{
  "head_dim": 32,
  "qk_norm": true,
  "init_std_up": 0.0361,
  "lr_head": 0.00594,
  "max_grad_norm": 1.0,
  "decay_shape": "linear",
  "batch_tokens": 32768
}
MLP neurons of a small language model. Each row is named by its layer, matrix (up: input weights) and neuron, and shows model dimensions 16-143. Each number is 500 + 40 x the weight over its row's rms, rounded and kept within 0 to 999. Numbers have three digits each.
After each neuron's rows, "fires on" lists the tokens most often at its 100 highest values on Wikipedia text that the model never trained on.

L2.up38:552536528476512447412502506581513459493510481481572525486525411485459456445446554478464555494484504452483522451533473529475519506546465474501570461524467509498550478473488426487465584467465470563402457534489486520497442494502465509556530529481530405439515491512476542470456577558551474427494420455496446533507493532552500442497472511498549538517511478569506482533488495477503605503480
fires on: " by", " n"

L8.up98:525444520532512476483605439537480530508561557474484598488488473592401492499483521524467477555539497527524501535523499478436462454479521545454512471561411480546516484456529518491506487446472518514485527492563470496520432497518543518548514535540339492493518498510481445479573489559509489464611447442504484516481542495560451481490472491495518506570445477552459561506520447555489524442508
fires on: " D", " N", "\n\n", " R", " d", " L"

L8.up893:478534423528470475472590481447464539520534457479467464503516513562488505524563565472556520509538503504540469536472525470543492542490542523503456521522422543485548464432513480436491498502478462513472516460524539571546537491553458562542516492530573550467515482502462478513493491459583478487460529419443477525522524544460520461500429465477461500509506535484521524518416504494462488441461
fires on: "d", "ing", "ed", "in", " at"

L6.up300:536497505462495514437472470633478529559458499457492452472495488506472478518456500498501493495525441577533552447457508517468461491534466518518505459439463508559525439548448459501579549516574506521478533535500527513510511478448551533537498497555508399499518472526520450527514517388478461523478453539516490444502530387552455516476496514421530465468470514428461469452466459490504428451568
fires on: "e", "f", "ce"

L7.up777:523491525496457467508426472499524506491486514434466583500427530460539460578453467506461562527500490481547513538611454501539511502466521522490573580517500545557557571532481425442412550518491459520443473452437539462446539494554519556528524560465483508490528454508567510510530547524436572521455540558497506536531538493547432468543460512541510482528447482536469504452536485432478593466439
fires on: "n", "d", "ost", "ran", "uc"

L6.up597:523519517515558523498492457556497463540506469487569522509428521468494499547475508470518431496476472539619399513579438471526459489487495517410445563541501502562472443482612582455468490517492511457508538450472556507509445524461479469500473481426569529480549532521514422474442501475446517570445557549511502577522519527545499423535500456540520509457492463538522480484495491504493549496452
fires on: "t", "f", "7", "st", "2", "8"

L2.up535:465548500553443480446496554453487491444522568516533596544481523524502380494448416516492427470485558469505505514411541523461535521466454537575406560509440586529489443453491415451548475480527527524424464499499466457523507501479562523450554482559469504481494488503439486501478510532526481538537468527475476531517536531546505533430487503497563491522469474547534604493467458499490515478505
fires on: " f", " t", "ct", " g", " th", " wh"

L7.up833:538497460516447488477447462432434563556486468523457507524533501505408524525509516474472478475522374479508544511495525481474433442512483507527471526491464537549479488437525524478481558491477514481467496430538518555545504518495450561528488540472530541537509523504561496464593505420558539488529478474505546515511498475510596442410556510549524541561468469546503523545448534487481518527507
fires on: "u", "end", "n", "on"

L9.up836:477445520510512470523443548479488518502472550508471551549499527397502523502463436549468442475474555445372513502553534493532503505461552471514472484438457500539452499452484424450593472478549552486534433468458489507480491557531497520511493461486472506522482470515503491567565572533441468503511477542508487551516511467453498466477543450514421522565520508522542494506529538495527492521482
fires on: "ot", "et", "us", "ound", "it", "k"

L9.up551:563519465537514481528477509531449593530479486467487514528476537481494533485460504552478485526496483506555492502611490448533521564528463479553485475502455496538448463451534554462486567493457437418518482526493499471516463500441480530514514461454525455469445520510442462492571515557442460492548547492447483517505534529453511503453440531516433548562534458509401508556583460480502531413551
fires on: "y", "e", "om"

L9.up22:590492477514445499545523460491470477577456490583491449571494524520495462523492525484518473437446554441500460493512456495540498534490500489494551472494486562465555482493571558508441519494469580491447452488518411564491595483579501493548530480562471467521470482541522517537538483505515410459512499479521510498518409432526536463467504452479476515468495468511489538520517472472573504579530
fires on: "o", "em", "um", "on", "am", "m"

L9.up51:486502506505543522569448523517500515480461480481534569547465529554457473535478472494498521492549523469524531511591485383549537519436549468503502485464425508448493486520513516449535510475501489410541492462501483523488539521571540534504565494459527524484444441528497532571540579530469472491511474483493537452521517540448528427451478497537439521580575506430485525455516502534485487482520
fires on: "it", "ed", "ay", "p", "ound", "ep"

L7.up437:502480495494500425506546477612471454512496483443511494496472489454529512500519550481542567492556473495566472469552478525472526531442500511462489476489505527475498491466487434419493455502490476522468492469498543497548513466532463479514457508506575463404526470524491454504439507513445423520535605573520488589542535505475520478554360489527381548517490455535573457458520512519491525482477
fires on: "2", "5", "9", "0", "7", "8"

L8.up194:522422429536456473564471480506496420491511485472436587503517482456516528484468480520508476457583552486400531483542536565569523568434566505605520436413452487472539450514561518469542524546479551465473518499552500491492563542505466560519577491470526549532442428546459528517523515496412446492467505572496522448494481467475478550499484498516464499493503453448556495427490519512501481523501
fires on: "i", "ot", "et", "us", "k", "gh"

L2.up690:539418518490478486468530419496537499477518536593498492516549511480469508543444523539532436438422553540505470449532427468526550485500467510576542612511510584483528512469515484491467461516448563471512504527467455495486458506448493526511538516522487527507496448516559491444542459423540454513533522502505502487520502585524570519542472480516409436493561437585554457544516463495540542488522
fires on: "am"

L6.up611:520485482518515495545445546462507461507502525527490477531538452450551595460507511549436482495518545425450514494539574529588520517490560475479493510573522498538524538485525490495567529490477509520474488434552475525466567538547448507579467460459511553578427446533452526541454549499496490413524452407498483535514534486499438462414477474526455501536533477548499493507508470519478538575472
fires on: "us", "om", "an", "ot"

L2.up26:468503511470504474508515461413527494503495553503489531546541468468504452446477485476429476494512552472494480504488528549538491542430500450540462502434458521519485460527531534474503517504433552473362462515521433507494512480559566529525574492480478541486484520516444517467513557454537552520451439497514513457509526601506449555478565481467590425504530528528448554478482528516594517478446
fires on: " t", " re", " se", " w", " pl", " c"

L8.up481:544563497538429457601539485464429500515470559455460558475536543544465535420474540580488453524561464457564534530466536406494540492553451506483482475545488519428517479467530561503510491464493439514493491440474469539539491469486486499498525526567495450429487465514457533475553530545373516515559480521497517498541563489521438493418499513517460533520567437531524570455478476528476498539458
fires on: "y", "e", "th", "h"

L7.up238:502543558497540471598484436480525475496456498506510550510456541500453437530411443442424541469533476513484483460614480455518496567455523510474472481466477540603497487506459467474474556505512526483451506488478526527530520535526488538523524544494497488492586499520526505511494521478416477492448513522490495536539456470517489460483480465523490457510504522539515551455515521489466594550524
fires on: "t", " re", "d", "n", "ed", "ing"

L9.up790:563530484568536477482454483536422459508450513487512457574513525496445504569509466539543469502557516498500520486503462506476468627538542494494436495472488495487522422451499444496570517470562557506509484454490439496577523445460471566485515617535494538487460503528536548542441576483465530478474490561464493464497513489526550544486537490521471503481500409455532513468505512525529426479540
fires on: "at", "on", "et", "e", "t", "ov"

L7.up583:570437427542493491456567502473535520477606485493488526524472459515487492477432462541527463496499520455493405551504488462549529484432514490516536541560515529488477456556551507557517510423494569544585524516519468494486484513445432534492493462477552567486453443533509478502549541493560515505547531488548506464549545520483589490506460523519516478521496428523478523513499440461544501526476
fires on: "am", "igh", "art", "l", "ri", "ill"

L7.up232:532506460501517439408557496468434549528543424460541479528480512516432508475441525439473556506510487460539522550491484497516556527516510505455505523477445544513496460405488482508504509474521454469467427494514529558607450479492439610484486550498518536472509504499482483576507443468512533457560530420476493540522544499502483493489473505431456479506508463511541527533474522512485474449527
fires on: "d", ":", " at"

L6.up29:549530532529408492481602557503464462449520472494471517470487472510447483483441523560510451511469550521521495464424504573458444489469570524467474361503464530529449459504508489506513520421503521608483514490542524489489372502522495524536440533466442502533525513524488468465529525466480461491530599489508449532508497447536462492514475519455491516530484488501471575463428481509454521530546
fires on: " d", " D", " n", "ct", "d", "ld"

L6.up363:550431468550447489433449499422453499471489486563520437519575552519410515448469554530615497476422495525494509462473450499502480520506529513553508430521481525512565529493467554502406497496468501472479504502533420529537571528539476517552502575526485542510495463509485480575535503514534459489508489468487506408512477571537563456489449483530533522479549504479546449525503487457513483631508
fires on: "on", "am", "ew", "ost"

L9.up767:492515481550569453447520460487448553457435521527507468507530551541452475494498492576487422511508490472615455512440542457482441573510544479438399495558442503451492414544539452536539456446492473523505529457520495525541499441489460513557486485531512537530504500503575505523541555519476533533503516462502469555481515505566540532518476510505500475524532414502512488448390494501556481512457
fires on: " ", "a", "ion", "e", "t", "re"

L6.up483:480455491484470458544497512550510536555496535502470535503489530440456452511480543459500417504481418492533453433520464595485431466511486529521511490494605546555510456493537481476514506522520506445515483401475494481538510509494426451562456541431494471470528507531592392440459514464516555558501552575510508534513514552521487485550571530482502553514478470518542499442529480492503522481495
fires on: "9", "1", "8", "5", "2", "6"

L7.up890:573419437501507488412544460565471489531501516512485496515549529419505500544459509456522548436538547543513472485525402491508525548488492511514518526505501495527466493487511523484418524481473606458557475536557462510497444489549475497499500442536455455503525480538557508471500510467514439476450567482483484534485482505490521564566475455479472510511535548536466504487451471487486505561568
fires on: "am", "os", "–", "o", "all"

L6.up523:524526502526422503520548513515444461596535439479411486527523507549438507476483489553528461519566534495441471501466558423534525527524520510399489462555458522478576469446489546488522500583479455515492560477525482546529448505513450482556524576496557430449457495506526499477509507475461469551601475485501426485533488515448498488474531513484456507492437465495566512474532410509509530445439
fires on: " A", "A"

L7.up401:486491549437504492556531429505542562540481524501473564488454532498508451546460498510382500508472427466467538488579498542542492512431542486385505510556511525522553565515526423469504546499486492547471451474474530489520468507547495527528464544521446478505520470515504510445559503503463546542480582531490520533493516446564445470504462463462518464450503478531457530442509497544495521531492
fires on: "d", "is", "n", "on", " Un", "nd"

L2.up826:526488439484465472456524451478517485440513561575551545522435468469472501444458531465533457509496496493651440512604499547560517517486485500542509419441375466512576516527493444496462560543512462566439495510508562551519512479569467519506487524487453450501497522509423578469539520537531450442477517477500468517535504514513462461544506500515509489511535488539470520448521467487508520485496
fires on: " by", "&"

L6.up779:502466483444495508418590487570534496563547471464520506501606512509549539480484436518557461485558531490529439492441452453573443502459508515496495528521521535542579435553569489472487478566557495551483562552530499538477522494462455496516457523539523418509484440531494468458463514396484472529466552529502510430521534399533547569506455521500542477561509472464513505395509481501544437475523
fires on: "ou", "ce", "s", "ur", "um", "e"

L2.up375:417563573462441477508520465531460533503512545518517541525487509488453477472528511483493431493521486497476424517411487528538498531496458490541472584457480489486467444451488505436577471465483547446410492525475392492566456495567512506495570509490485459435501487514458554471555527476482535493516414539492487432523483544500480579505542495440530518512527519543475562489503474540489507441473
fires on: " f", " to", " t", " le", " st", " se"

L7.up758:543503463502454510602512520500462494575545471478471462508482553573473493438453528547503478523534517544486368377545468450537491513560535465467498467528434508541528468541553473454517523567469529506451464500465514476506499528560529551562492540513528537466454481483461453531511538534439425490516535546480513431546503516431463482474460542538526452534458484484503519568579497510462478482494
fires on: " O", " A", " U", " R", " Y"

L9.up615:506438455534532456419514473568508512498540495477476553527506526431485565508451517503511439486406561544519453437509473533536568437482526574495477481557458576516520554463500425484546525459511532424456513493453526465504472528522495498499524543473516516544566456507545483460596493501476433497536523459517458556533528585504452502539480491504470539455518453521393492552529482500490501551486
fires on: "an", "am", "a", " N", "r"

L7.up110:569465507522415464556587498486480557548499463472448451564475583574510478500436504460590549502540477545428469399567578527533500542529616490457547489489452514494522484467474511471530485568429487553476495501532511528500490524536451527501489516514471471465439452479460462535496490448509471471520513523502444411529547524419460480507495523484508473532433506505524543526524493529423493477499
fires on: " A", "A", " B", " O"

L8.up674:496492562527468486467410459499521544432470466477501548484511481452452510581525518541445498520502425536523513440559481475506428456520519513439488521489519514460491465525525407486484484421438441461460533421489502514548550501505468516587550494439612548491509496537502487502481500501502507516439521504494501573492480518525493420455492409529509463538480476582454569511493530524512553517496
fires on: "c", "ep", "end", "ter", "en", "n"

L9.up107:516506481516485416440474494549438482552526544483507516540490433516503527451462495524545518477519504532554471479554539473489451517478496519526430542499372487504549520422482519416415494493443499585414533453576511573522478485545492514533598512500484468489477474485515538391553489543594503470502471459474501508512522532571491574528504512515473520511513543512473443456492502539457525548535
fires on: "ut", " by", "en", "re", " from", " and"

L9.up342:528478554583420504519450489510531545513526508444532510529488493480475534513444517518498502493554483529580481494619509516467454442494537513569548464482485473495471495476439479482436500400526420470587565547515544476431452529461479529483496485496536504507468494544569495474531483534497533499558538494481461456562580583442496467485525526514494476551506507562476534487479420506523507480587
fires on: "e", "om", "ad", "it"